{
  "d_model": 384,
  "n_kv_head": 3,
  "norm": "layernorm",
  "positions": "rope",
  "bias": "none",
  "tie_embeddings": false,
  "init_std_o": 0.00641,
  "lr_head": 0.0043
}
MLP neurons of a small language model. Each row is named by its layer, matrix (down: output weights) and neuron, and shows model dimensions 128-383. Each number is 128 + 24 x the weight over its row's rms, rounded and kept within 0 to 255. Numbers have three digits each.
Before each neuron's rows, "fires before" lists the tokens most often just after its 100 highest values on Wikipedia text that the model never trained on.

fires before: "-", ", ", ") ", ": ", ". "
L5.down1608:127119104116112113157131125152117142130129165079095168155097122068118153132133177146150122126124115129129140085126159116099163121116149122114126095118117145144125074129130119099129146096112151101131079154159098141094128122098087159127127106155125140215191110112127136096134133145128109135121138143121106130107103150124133118131146154124103121138166160146128139131144115156094137108149158130150098113127134172115172086100106174150110157119138136176136123119137175103113095119114093134109148108105106141112144155139103084122125085158143125166107142152141084123089146170166138098115164144138116141125151136105143127160182142135105085144126167137108133119111107124130127172148147145131127124122109133095106102125084138129122114133163138118129137164156138086123123127148112

fires before: "| ", ": ", "–", ". "
L7.down83:115157132136088117142102124107158092140107155102084154090126113122116123118135146118144138119109130102158162134113157139139106114167141098131146141093137151164088134121094130126143124140129112094166092175129130112114127176154142126138100145129098132175150143125063105141124134148123110084156146110132127061112127130189144142108105114161105112128114099143148131104128144162129132140147136108092103152119090101167127115130121113082119124097078134063179126129138159119171131109127113140128112112098146182117133133131166132106106088102108136131095172081178110085165076114102156066185095109103162159128118142107134146123157102112135125127090139081136096139114156126124155134174167122112185124109122115143093142103176130117109126104160135150109132124085112103186108146122138

fires before: "| ", "\n\n", "\n"
L7.down1070:097160096122133138149093110123139129159113143142165140136121158118121148119105114099135147155185141164128108089126113150053101133079141125136128140116145059138141128155158147140160158110119123076133102164121123190109167111166148144214082122092152130126112174090161124140130121121149159097148127099110139126138115144180097128124142126107140134139126102148157100121099135110154152127110143146117126122148147136145135110109089129167150127111134142144145139103121157124112093153077127107117129146098126119127079112154119119121151148172093071121141118103129096117150150151128169156135109170115172134107161139141106145144112129131160123131118143094139067107175176153110117134087150131096171108150103118107130108135123148130113137096145136119124094105113109150133101140114151

fires before: "201", "202", "200", "to ", "198", "197"
L7.down1131:118129139128140093121147113169157142156166146112106097111151076143133168097148141126153133140169124146119127124140149158093114153132130111126133086127177138141126095096142128166139158123082142162126139093140121153126133147158165108187142125148162075123129121133143149126135179054113118133141158151111119106178109114129116134125139097116118120136138142129137162102149142152118196128105154120107150116156093183146087128130092130141107166105123097150131103111081128146207130116068104134110134121110116160131143182096124129140164157159125092111100149111149146133179118101125106159146155114178150066106147106103054152124131072117150109108142127128144151110144109146163123143129089135124165108080095117139131082111175098130128134160095139113134097160147088089127157111140141

fires before: "| "
L7.down541:101096133144123124123152179131133145130127094119175140180146087137119097127119124125136128137150162138154131098111156141120113181092054080083123142131125132138124112138111139113163090120118124145109144125184124132103135165148137121129139096141180141135134168128135107138137100153148104135120095091102100107108125109133103131127105105192113146116180137152112148123109129141139100155121111123113137092127128104135163158159099122113125125132143136159121105148122132109123125144150108146112175163116131113107096075091126181109101097126157139115140150136141145140136144145105111098071155140100102128079103150129193109115133118068127182134105140170139142124098111105133081089105117126129144115083128142096082120169148104143122132130146159160151125137151084139060118151145113

fires before: "==", ", ", ". ", "==="
L5.down1893:175154109111131160139116156171183154121105114104112140107129127105165168131154130133137115140114154109147130105165134157119117090103127065118138164144123107128103138114183076124136138134137158124118158155143115142170112137153138157125143151144140114158101174096154128149097109081121153110112124169137085142149146143156109137161105115097134127163171137133100146123114158140112112135165134150147141121161132116116096124169082132079141152113108096127162099149138118148167109146111109138163120167129096089140092153146138158142121138133148156104089134112156111184160094125148161161127119132143120149105187133182143120106144152164146172111112126132114114097146147118093115135178118120138139124151138138113137175088154114099141138110153142094140159114109141119101126146130135

fires before: "- ", "| ", "s ", "ad", "chi ", ", "
L5.down1662:102158102071159141102147127145112146169129131130163167153091135101132134131142150111126133112148132146133133094113126107146119124147123150165150109157101151125161148089177151073102116140131168091137150129154120142060138087106078106137091150157130125093107174128119154104142149151153133126138126095119094115087127159104102149131101147126178125128080143121138160116140147125158121181122149128114112138155068159175187109099113146152180178116132104183102141106143118149135147153134110163107122153143130121129142098100120102182156132118112102149140133114163123134125109154163113126114162126108152155112108121136136172145158151136133106123168147146154169099164103151126149134116145120144120141076117114098140119142128126150167136115125104100132115128106126153111124128169105

fires before: "in ", "to ", "and ", "of ", "with ", "("
L7.down84:084094112086090141157096108166162088156107104167125128118152124090122133117130112147172131129137151150160151118120128141113123144124096115149133123174151117117112106091130140133103117106107114201145116166116104112108145096109120076086100119099132118121152087145072122158116090136131110089164128123150111130144116145104074125156109125164119128143165110147147103145145136100128118138129117114172135143160147094139093103140149126098082094161134162155132092099109126164116190155111119092097162179115148118127095137142134120124134158102132120109130145108145128079171088110149151136156104178145121107160135101102137126080122143177117123120121106114096116094133120070139119117134138069118144163151156170151148114137078113136145115123151144097111135116160144092120100105075121

fires before: "9 ", "8 ", "9", "8", "offic", "7 "
L7.down193:148136154138115165120119154119132109115123142159119162116130127111105118140104154140168132141138125161113152121122103142165158138167156105144158139111140154150125173157138129169147137113150137117141132160119137060102104108129116141165128081153119152097145135105127113122108166137125128145166131154131127131130145132100149179119125137142127130128148122109101128157112132141115119070136164091116163120155117101129178116143087155173125124174109116141132127129138145131093088143157137153123127065137101154104114103145135118140146120136115124171174122096143139132178170120114151087098128094155141078144100108151064122112148078200140108108113147148141138138096092119126113114138148125098145148116142127129111123102156155110164121144139145138101130141142133134143089162091135

fires before: "==", "===", "and ", ". "
L7.down2267:137116167148154149131151137103144137121146149152126155119114158126107154165128105089124116120201135094139098181131111126114137156137122102158121146146115117113112105117108140083117156115127110117134099145091149109110135140151130137174134124136144141088150139164144138117127123100116120136126101114100114135179142079146177133154125110098153133146093091061164129158102134154116138115132115108134130112151136151148128102097128142109135125112129153177076123153093096094148124112151090096157123150145119086162138106129119164166142173151157154164089119132117091134153157110074109112143120175124137153116152129170089102135117134125108141144104150114185137127116105147132140159100139158187134157133158137122147141148164162139102095124136137109161158184106125176157095133129112

fires before: ", ", "\n", "- ", ". ", "."
L7.down2032:154141170135145143132119088130091153132147116098142107130075121142182171126130130132128104178147135115139123073142128136082114118100138097142121118111122114142099184134106167115117138135127125139155119092143159106125096130117115152152128132117121121154109127120155147116103114122179123124098139114134124132122100137155101093161140125085160136128126116097115116143140084105127085178101098139171130090120108149144117168125115165170154117094121150138120165127136104127162134165138139142121140129143147150151136115109125092139101120126082102161145106114114139114122062124107143081120096177136178169136108100120109153132120155140160122111142126115147165131121146152083135161171124110110143128106105098107153109146128115150124143099101098070157162166097080117114106139116120

fires before: "| ", ". ", "-", "ov", "ski"
L7.down1904:123163134146125144119131140119142096104160097144111107119125132117131124128150151125106127106167141123110126096121078100116178169097142129146139128109157132111106173151140163101084132115127156144162138168147098092117092126143115132119135113133122140138124123116142082095137108086131069090125130107103150127112105152125128125158139144116163121126141178134075131165165158125140169152134123158132123130100129172175167113082164081158126153135139143136123173128104134108117122140119138134163120134136142137155131119085133147132130099104126146161098104145103154121105148129127104129074178172120112101102158149109127137120106129185134107112060095137095135191090145105158142139144115141123122115126105104060134124099095085122160127099098113109114107127152115116080142110122157

fires before: "5", "8", "6", "9", "7", "3"
L7.down1174:104105147086148146124140160134093110100116126128174091120157111096151148141121136094103155149080121123131164078148080130089112159140131116182161119124141134172164153135120079106156118115123132105124127107124148149119146116111104126107142125115085101080148118161143128113065083111113147162142147141196132137138122108107162156109130101107155116128139133163153128142115120109143155140136125125123139101156136114130158124130136108129124123132153130072110134139104102106112137145136124106138103137126171098068140125138125122115133109157141114161111114074141112132124138113127137112121129193090120135087135136092164134113167136114125141113129103126150112110117130121074066130147133141103166110122117106134097118165181139134188126168144177122086126113153116144086120102115107

fires before: "| ", "|"
L7.down90:101152118120115158132098122100125139135128116097125091159113145132134102135084172137109114144129137129138147144137186134085113107130115143115129101178118118134125150108118152117107083142102134124114119095120121112101090119110075130094109091096139156145139126142102096149082117123086119107120165146128144129118144127150154109137135125169083086113118149113089142138100125137126129124113113132120120110124126172113101147162131143085102097142125135125099127159118111096103154172133100147137154107079149153171109139151147156128158090135159096124155146107157125123117116104097141145149093083103139124124109115111092148092116117162135146153096138133112147133115140116113128154125131089137117126137142113150117155108137193114140115153159129118133180148134145081136152140102149

fires before: "| ", "September "
L7.down511:144158143153155146126077136118109105149147143101102158136092109146150154130107150120122123154144117127195118140131140118120176118146088129161134111102101156103060153143111085134133091141114111129100184123139122135145104105093116154119111063124093110125085115088134126104097125128132127126141168117098076134110160112150139141134139127157160123122115141126119144131139113132129141094163137148109170142154130100146136122120160112080140131097132109100134163135099138111167091100105089165128169172067157103102116128093111111097114126134117137145142117130151111104160160134186108138122100140115175133126118115106124120126135175119117110113139081128124123113140109136081142141131177128128152147135124116162117098072082100087162121099098119118079132113125188108141146096115165

fires before: "| ", "- ", "The "
L7.down1980:187122140109108149188116133157103117168097159126146080132090085090158180103134142138115076119139148121131147117148137121110114113121099126074098128147092093085116107130125108128099100149096147109141129116133134099120117123138119065114170166185113150123145098121158107120132123158128121102099158154126119106099118152079087127146116118126133127130162120120065112121106149096151045177148129159113147162154130137109135122138138101137128121162135145101120125117139177117106137101178134109126151105123111145108107093132137150139121125121137091141089130145174126115106136116173105126120130075096124102118124158145144130123148142176148145140148152146089093103108097092139105108126170122103180161099110144128111145147095149133143144130157150107149132121126101123086145109108098

fires before: "the ", "by ", "- ", "to "
L7.down2:139147148133116099133104102168134160109141098153154117136135102151132138133117087102135095184143139087105100109157108151131126146121110141129134154159133132108140166146136148146115146108112140117121147118095113099111118121121131145142162130135119099197154169090100147123143113130143128109108149145152118111111165145149137158152099114133185115128152117102087123139146158108133146182128129162153121111126116169135149168117101170106117159085121122125119104153157092116123110155086118129121088083168142146098115155134126137132112092118143157097109125106119143151117139134059101101109128137154162150044142132144135126144126148149167146126113119166116137085137121145152122125113167108177151116147128101084158092160139177121152113131127128098119152116143074152169122124087154

fires before: "s "
L5.down2287:089075101117117095150168092190142148133123157082152105104118137114149116137147167124053119143088087139136085131109122150105186118169132126155119113111102120128133118171125118120122119122166152091159124123106112123163134077102157132139077126148107116130130145142130071109105128126143139155122119144107121156101143121161140129112134111093121128117161144103164115109149124114100147096122130110121136156124108194160113067098169105105111123149141113096128125181145105113152115137095164107142152110106112147123172111136148137140156121123108126109140157157130101131141145112107137113082112144131111143136159141104158091133137157111124082104118130144132141154130116144099124080112154110137122127151138131119167161110112114136133126084158098098131131127127113099140155120140101

fires before: "| ", "Lin", "; ", "(", ", "
L5.down509:135145174175100086148131096160115124132128131096130120144091145129153137134145148143135103144129121128106114118146149140099142093120166169110136148138127157155132147093124171131146126113093100124112120115138126152161155102154180158089115071108140078114114131106133205126148138135085144113132093158121152151101149119126169105137152157073155155153134126126115119088130114137135124137154097145084116107133146091144129159140093153172117159126164136053115146130102123114118141099106159098103112115140093108141153108167109121120120149139138164114144163128101137158170107143104187145128121158124104158163132105118124155123124134151132153120146125174104152143115125174148133106133154167116118132122149097103121115090129140121139150144099118119109139099093112100149138114106085

fires before: "- "
L5.down1059:091144131121190159149166141122138132137062137134150109129095118125149166113127101149137119130147083173146104129096135140116128152148152140140181100105080108135133116132163091077114103098081144107142119104191130141117121127136142116128115147138129161096102143111122123123160123118139154119154138141091109142156116123093111150166104134100150088115131154129131077168152133095127135147169139135134114132141116133136129131121170154166097157131135120163160125135103154134130118144096128136112085127121103155142133174139074106169145097103119113091118150133131125091138103119136087109097155023175125100113137150091132153132124112149141149118141178133112144101120111117115133155155136159105108133127134140104114138129129101114085122098109120106144071114162120122093118109096111

fires before: "| ", "|", "("
L7.down1573:150180161136127099118129149135162099074151162152131136133160148105154096120112133137181121116117130144119157108091167118143102115162105143132131147119160116124148178116086098101129115136148116131109135117173160132158122065133165119142143113158155164046099081133100160134164144160095179145133135100127086138140104081117116102119169133130130112164107141142166125073120148130110149174137108149174116157141120094147097135107122129111141135122143107112154127129103165126101127135133140179167163136154109152124102119153135143140136124130132136087163156116141063151115129190149129126104104094096150121154117105135124133122176104176076143120117104137126133142115134132099121167154120116176114122101158109138141120141076135103141158142108122161139115140095131095107108087142090

fires before: "\"", "He ", "The ", "It ", "In "
L7.down588:142104162080115112142136168107103134118109142106113088115129119114186117156096127109146110144109122141123114112108133151087143126161122137078103143128136155169121153150123125090143112141108102133124151128100112149142082136128150155149134078154119105102162122133157109103108103139138127175130141150117097173188127171151102163117135140133147114118145122176113155132182090157136135162088090130108135126096138116166141153108117141121131143136159142153111118104103119105117126109101127095143142131085122128095136148139141179135143133133111119057108122138117159104109127132174122089105115126116099171122106141115114110108159125146081119146088187165112102130147134090129131174121095145147116133095141144114140143161105128147123101141112131111147080083121132088087127144142089

fires before: "| ", "= ", "man "
L5.down476:084142133160129135139136157113135124133104113151143117126105132114147114082137151083140100163143132091129128108110135158125142147115149140133119139171126101095118132110093126116131133080149149112142127090105109116099111096098147108133136122174119153161152129120102140111145120104124091101113145136129080116135127110129137126119124152114124098140137158122137142110161129088124108170140081117127147129105145098107135145129116081126139126138071170116115105104138136153123153127139127135097111136080118084174138101138150124084083095122139157137150129132113110074133137128131176114150144108120084085099111105073148106098147127204131099156146151114114114106117132105112108152119151122132109202159105109135103133148136184125103088103151130129127167138155135112138151112116131

fires before: "\n\n"
L7.down2133:109150107141155140119166127156134105142131098063151162149150125107113123160129095173124145113145147159124128139130100131099121096085109104113180116085132150142109149131138143161159151099156130142111119124162137114168164078101102116106120133167122129129098118132115162093157106125148140123134115155118114133130166117138166130128153131121119074124157143094155074093096108170163113102118145129138128145095147155118107093093121107098119135118073111100160131115102133067094128112120124136143144098118151090150160131101161100134124124073089105158128110138107156116109139102091102150145097130135109107138102121146125161171130081095118132135142124096093134121149115122116143155124110114109132177085117152138137144092123121161078141115113148090062131121119194091139140122125115

fires before: ", ", ". ", "\n", ": ", "."
L5.down374:132148124128161118135127118168159103154150139157107103142118109154188133129098140123146152121129084088139155114111143144170130110098092098131128114119136122118117137114169110138122146164089115117144118115140118112145142148136170145101142164099132104109109103138132161111125121108108142123150100112124116165170103140147121083166146122147117142135118108164123128109136149124116144164164152105139056106127134150171104170101105128104152109127100127123188071143151145171107149107115118147139158104089157089163137163092135144166130142077111097089131111111144149132099085130126138133110125142118109153119139112149173103130136122170140123161130098106121122150130100134114180089128110103133110176112133122116132109101125144137163133129103147127149100152098098122148139138064082

fires before: "s "
L5.down352:172105156087132131157127132121129141116108125166155113109088073189179132157109115110059150160114164187114115125192184139147148130118120124097102093149142142163134136152102121094151129113140139118121121113098199156137126072109167137145106122114111160109146100148129128139144137130095155161109162118107151156129104120133134131173123155099122137128118091109090091140122127173136135157156134095142111164133144143140074126138159103135155090145140148139123162167141123094130129119149138143133107105110137118111139139159109136108119102133124083143129141172161082136109141146162152166105117128155104076106167146124167126134098152086123081113134159146133106115178129122108122120116160126089121157133094139113110144094114132122100105159072116110099116074137145139147121144176123

fires before: "| "
L7.down140:130093139113096127119078172125140136152095108134104105152141139110189106124171126124130146133127171111126152117104132141118104138139162139115088136090162120121141113119133130140123119165085140124127172113170128103107147145111132144132086081095177164158131142115134133105115150214158119143109114095138151135156123127159155115123106108152100148101160111107114146170155148143116134093074111123096090109147111052128131144133146155143153107159140098107175129106131118163110104108133079146133120128115139092126150142151112120136072131110145122121108121138100144102119152175119136174129120156147150103117081104089140114128097131129096126120120127163136120136131109140143123145074139091132169145092131183096130112106076166112125127130151127086156097121127124142118088092105124

fires before: "=== ", "==", "•", "===", "- ", "The "
L5.down1233:148112105149175127130116129161159132144076106102129129122102116138141107138118133094127165164142142178132112154110105146107111134119129155121116132141126096169129101101154100107094123130111120124111154073177154091116102136117102083140139119147131113129124189146120131133166150103093079130119104133121156145146135139108152183155132145101164114117147139103130125150137154128158100116166150129110103136080168125112104106116146195144133173103140117176151125133132132109101119133091134160170125125129143146108154118106139121163135115128109130133152112123125073124133093121153105100050175100131097081151090121110122144136124120109152129109107160146136128152114191143137163105102124168181133137105122123144125170146145143137100118104126100130146131125142085126119120119142107

fires before: "\n", "| ", "\n\n", "18", "|", ","
L7.down2176:139141102117136137153118103134142141125122118098163127157145152173118114095093143139126131170143109116144132123110117130088137100124153142117116128151137100150110157129118171116134137130139109157121142190090179122127153098098129158129118152144093091093142125102163166073131095090068137148140145109177133111124143139122186136125184169108121115188075132129110111155136132123127175124119111165175119126116124140137153107122123103142125146154127124105140116097126155115137138133135144124121080099137118093152110148119146111091121140189135145104100099139120113091112136117124133139170132100144144160160148156125148117108075134143131122167154130112149127120129161150152110122121098082113097094134146150120146088129174108099105149138188136115136106098121118098101111161100145

fires before: "| ", "("
L7.down696:094090092137112133135163123141144155122153133142120104104170131109157114154164136080138114118170149137184129129132155163117190127134110118134157114137127120143100105151155159146180151124137101141163154124157138140123139125136130086134114102108160126107117102129134166146111145080138163110128149139145089129125124111139154116129159118133105147130132106131165124143104125148162145149165129101158116118127149132095112108141150129120110128114125127107108102127117128091184084127105144092119106078129122135147133136136142079130118094061109087164131116123152151117110105138178136134132140097094124111123122164136099125115138186118099159091197098149122108129133166096093082121131131114116113093138142129127104147149127166116136150180164127095088120112159130145105095145109133

fires before: "–", ", ", ") ", "-", ")", "."
L7.down2035:141124126110135146126152128115184143157114121125128129145137132126119159130144170167136144104127156159114159101133120162168140142123122114133090139097131140192102094110142149146153103162126106139132112144112157142100155071140130159122110106089150126131157131122112107123167136123117108191156125146123107120130163120140088147118125137123154103126138126060133154109115155130113140157161158155160140103149150118157133168139086128104157150137130087119156112134125131109151218106080157120144155143088136150165147118134137128120078160132093129110105118112130163084151087152132101122133086114122165132117146145104132142130147131108096124146078172121152107133171123144109123147066125105114118152052094050134144140140124119115154131114149153111168138099162134132114166113091126

fires before: ": ", "| ", ", ", "–", "s ", "-"
L5.down2065:115148144064182092143154093099153107162149114106111106115125139149121134093139179134144154163123109113161136122166144127111097167128109090156095165126163130110107150160099126114115108112150141096141104121113121114142108154116107116158145169103106139074184084128093121178139125082136077128167150104107104077104140154152100150103157103161167121114144114152107114130127135113140122128159134153114116151145126136153127095117152111152164095165112118121177155114111161162085199096144113111129109093136119094127091129098170121099129082126100171139125138157121121131120155142167118143158149124128108134110165158148144089103126132103125127178117133135098120115155175148090135101147109138149108120140120138121147100117141120124129125155145139135110137134091137150134127094122168

fires before: "\n\n", "\n", "C", "-", "S"
L5.down693:124103143123111089114171120138131127150155078142111194145149103171122119116120105141160112110100150117126128133147103127143112134099149139146154168093139146094130159118137138124134114113069126144123074089146148158071121154130119096167104114136118162178112119101147145061138142108172136144106109135106106099123111194180137117176078145113129095151175130118139165145102135148072098169114108116114158116119109109117118140102116109133157166107107092154136169128119161111104127107103109122147119212116138069162135102125135148115134122161141126133109104159121125120140095135147109114134104121134127156108115124122135119152170102113127135119165178124121117101134107178119118147097125098123110139129104075136117121169131107131135124097158139113155134117113103135143130136138144

fires before: "\n", ", ", ". ", "+"
L5.down2010:103096104119150082133135115125136179123125112096089131123143138165147158116123205099096127133153144095099151142153120128124110124106153112170106124119170121153133157139122107137108106102115173122130172114123116097097143100097159157152104156122058094121159134115140123153133110099164123130129138132163183160119142128139163135150090121113137103098110151111138148157111132171089102104126116161104098124140108136115111124140111129171123151130131157163110173101075141109114157120126114122145102122100091138145125094167135096097153134111132129155097107155130099150124132165150155140118140124140117155130149153127151126072133106110085151134134168142093103142104144114168151119081101104135178140141107129099124147151145108104147130145140114101109100125144129104095105128143196

fires before: "S", "s "
L5.down869:141151141141149109148100136100096144126116136130162161144101131106138155084132139091133170148156118149103135143119115142107120131167159080123116104141106124165120133085151137102128135127139103111149138141111091102103137100097114110171115110095129102142158132119164140129089141149141140153109172093111112118163098116145072122127091152133131108086162108104157133101153099103128131143101125097116098134125107140137104120167129128148114139168145110127154114107139113129114144118150120151142175104099144159084110165126105161152098090129119125085137093131109127138108115141174109135167119144168156110154096128157123104123125120142115103101099121117175103166136144134147124165124107121109135091143136114107121095122125131106142168105139077126168154105159126114118137138120158

fires before: "| ", "|"
L7.down2147:140125123126111117135118123139115080121139156146088127162163108082146104112064149138148111126148134071154167121138131142116138109185094120118155130161135122137120179170147111120101136122124138097096131102129099138128153112104122139136113060139163113090117102137160138122126120128089145147116117122142067139111128145085128172141075151111167142125078139093171111109123137127080162121123144146135108102124136104170172131105140089152123111150171127092132119115152149111107130129129104115141187130130180131151093155165124152119122133131164131105138110109129148115134078183134158132152139099100162140147119098123145128148151104157060101154136114102114107142124114102095137141115122113116152124117109117116094140115151154097151115156081072136127129105102132137127118133100130

fires before: ", ", ".", ". ", ": ", ") "
L5.down1044:107161152137106128093121148152125124115104095116102111133103113138150097113119149117146153100122129140125153187122111161123104145078113130162074123133103146151130134151106116117148134128137127165149161127163167139060163117132140110156172134105142140147127122099110139143102093134140098182174108105118129148152119162101170117161126135153120120132146113161129124139109127137120083111078134136128201080149168141109115166110089130127161164116127076119200130143117162133129162132141154154147157135136130122101145112160161111104155149100138139131107103058132127095135107118157144134151084103132137114120146136155145130134138133136114166141134142062114116149170116137128151123100148130149134148086085138062114117149111103134105139121159177123144106110147154126089095145117124

fires before: "| ", ": ", ". "
L7.down1505:107179098085062151141090120089139149142140097109135157080111137104089119099123150122125117116159115136140106166128144124124059100080153105147127114130139136125087099143139095123120133147133120130143098128160144124142100144144106133123149161131133136142117141130128102133111163149089122100133110118079142062092104179133098137088133121125123102144151145127137116134136126131110128138106144166151108162147117180160124134143098163112162119110110119133154102131132134132104105089133099147154101118099137145094097104108122092134102142119125182167117147110117126151113139136125103114145104140158135116158091126097143102154109146122101078154133100105126109160154134117103123155097075070138131160153145101106114104142124103137125125147164144110157168150132111093147102093147162

fires before: "| ", "(", "– ", "of ", "as "
L7.down587:127104101140142134107148123159095147188126135115136142157107147164140158110134200120140104141146126091126129148111146158149143072124163143094127113175136167136116118132130116100151165118134088120169087109124161112122114119123160077132119119117077133147118150126130136126109104151135135153122147127145127097183142121125147115131148144116125110170110082087125093120144079144138179165150096122108120120065135132131102085084150092145136121151086121101146148123109108114175102120187153123125122087126116140135098110154149127116088143086163136107125103166099095143136155073121117125148125092135108124136146123142108133127152136140140146139127127116100122143147154150120163152143137090122135107111156105148140120128126128137095172099171155106133142115134127107115143096136145

fires before: "==", "=== ", "===", "- "
L5.down795:135100128153081140152068123145107127104119128166103163157101115107130171140099152147143133101125169141162116162109115124132157166129126132154198145150135126124133143124141119163120128100165152131131122104116121131093117149125110107125113132123157169096135064144136111144126165099142090126120125148124098125171101107151141075138109108087150102110125143142145139088141091137118137133120144120091110163148158195113135129087154170111132117143133136116169092136155125117140165143119149124144136114133120102166134093128130089132118139122134120136128142127138112122128149127125155114094173137119184058102082186129107135103139100122123104122125115094162160163109175144149132165147138128136131113122092124133157079168162133139085113174148151118123134109125107115132104144123141

fires before: "| ", "/ ", "W"
L7.down1708:144135091133112151152104174145087113141077109128106122094107160093108135115140122113116157140110121179127134120087117099096144120133160145156110132150187193151115145154136125110127099128110152100143141131097148128110140146152094117184142119117169109150106126087112116142134154078166113135128128125104139121119136143184189142157155104129135112167142149164163101085146159104123211104104078157146113134098143128117108114105149101119062131129112149153100111130151124117091129113115076134114160173120153123138135103099119127152084147145123083121099151147162150120141078154107135174151071105111164108156095110138119129125137108082149097132141139140183125131102151153112108096131112170083136112122097104094140095120131118119107156122136152132130140098142136105119152141135094

fires before: "| ", "– ", ": ", ", ", "1 "
L7.down515:142128119181117102144127134129129116140086093157154143143143183145096121173091126153119090100105118124113139091142145117118127134136173150102159114112155154143121193118128136096088123148102120162132144144131120106136103140162115075153118099152127105140109106097093149089119147137152131151120169173111125145153150085131128111120167091098133082141129143129116130169140127151112151104147123114149144128145148134091120102114101135170134162141118143102137118116099126099127128183161111129102116105109070128124132173124161148149101164121124130176091131119146107151108128139136136131130116090178120136148124106133134115130087163078163106119103136128130125173149134114118146159125095138110152108136146120126176127064125118075108131116118130104137122120168151148140134135112168

fires before: "| ", "|"
L7.down1928:121112117138168124152122095128116143155132134145129118158146146126088122130147166092156153126080121147116171132114126118130109149089109116098099157078078101103135114125109136139106134183137116139147131138165112115145105141122117164116105094116143102172139135136122114176117112147108141140083137136145120145134105114065124132110117151122121114173130133091131120133113150088119142111122106109111173116131187159100137091141061103137140141172137136094140114128125184085110107136151093100139138129134120129128176191176113140093090165128105131130154126086135089171122171156129152116137135110120140106114113165107102078131137103120107142103152105082126096127097122160085115103182156101080169136103088110152107087107144147147122134137142088139146105110188069160122114108114080

fires before: "| ", "\n\n", "by "
L7.down2143:171147095161124139137085153115129140183090118146161143130099122132132127111115124133110119149154144133120153141145171134162129140175084185136163139126144120104126137139133131154126140141165154105114153148113116137137176133102133096087130126124147131113096095150129159140168132097129099119098184149095122130142127114128155110130126156118144109134131120130096149133153132180111119137129120120116148106125160129135151108104114115152144158072093134114143112103099156135136076132145136149093085129113114102110140175143125108148114123103116055139108153151114146156104111161105137124108113168106111138156136120110103150152120142150143099140107095159092162105143132112076127118125154165095126211162143133101140103168109144116115109099142077078147141126094141165137149119078149

fires before: "| "
L7.down2293:110135137094098160175136071111138128099098117122145160156094145088125109095113175095114144105151116167130165151164128160133161136106122145078141115158147106120118096123142189118115125148127136107118118122143166151164079136131124176079147100128167096104173088149120109109092108150092154162145140089151074115141112117141131148110132162163101156111154099115141148126155144145128136077139074167110095121102085136123109094133102094148134170144154140127124125113074124145109139109119123091121186072104125151084127143129131120160159142096113124156150162159116148122102132077160140118153123095120126107138130135100129156167152092113157161132123114131105116155132121143169103098158108110145116142138122123119139098112105156142128118137161129149145150089115105149116166157129111

fires before: "- ", "| "
L5.down596:134153087086131176149141114111145181123107128138154116125129134123156138152122151166154134101134126153113106147098151088120132146162091110124140096164105101133132141142147095118108139130147123135098135109157090160090110130109106180136101135086130137058107153084105135133144144143165104155163122134142118122129150161129137148149107151140123151162147133120133141140114159139163101085090127114143160169123145178127130124098160168134103111099152112184143118089147120119113114136135117121116139120135153122121135158141098133151145135129116131165093136100162162146069066135136126129146120112167141105124128121127091149135175091111130128123143157104092128081126097109112145133146140109131141107133095119101157104092131117084130143104166092105146067104126101145148115128123140

fires before: "s ", "==", ", ", "\n\n"
L5.down1316:145156135092125114079108081118134149139102142144129082108122160143091092170152140133103136121109116110131122130138166167160198142109112165160124159111124157135132107187141084174102148114103154090079100110150127124123124145116158115110169117137130129128166166127122123091109111133110123127137118154111121163124133141185118148148110148127129124133140099182120115129131105073072112130099155118164130140102088128089134140126120146148108130147153151092110144137084096107090131197144136146134169096109123121077082208148130127110128147143112098162125138136195151134158123127139142124154146140134149163147096132151133118097101143110143092140106109183136130132148128121107151129090106099119126122137137118156160138120139111145118093126132137129102104147154149119126117105122129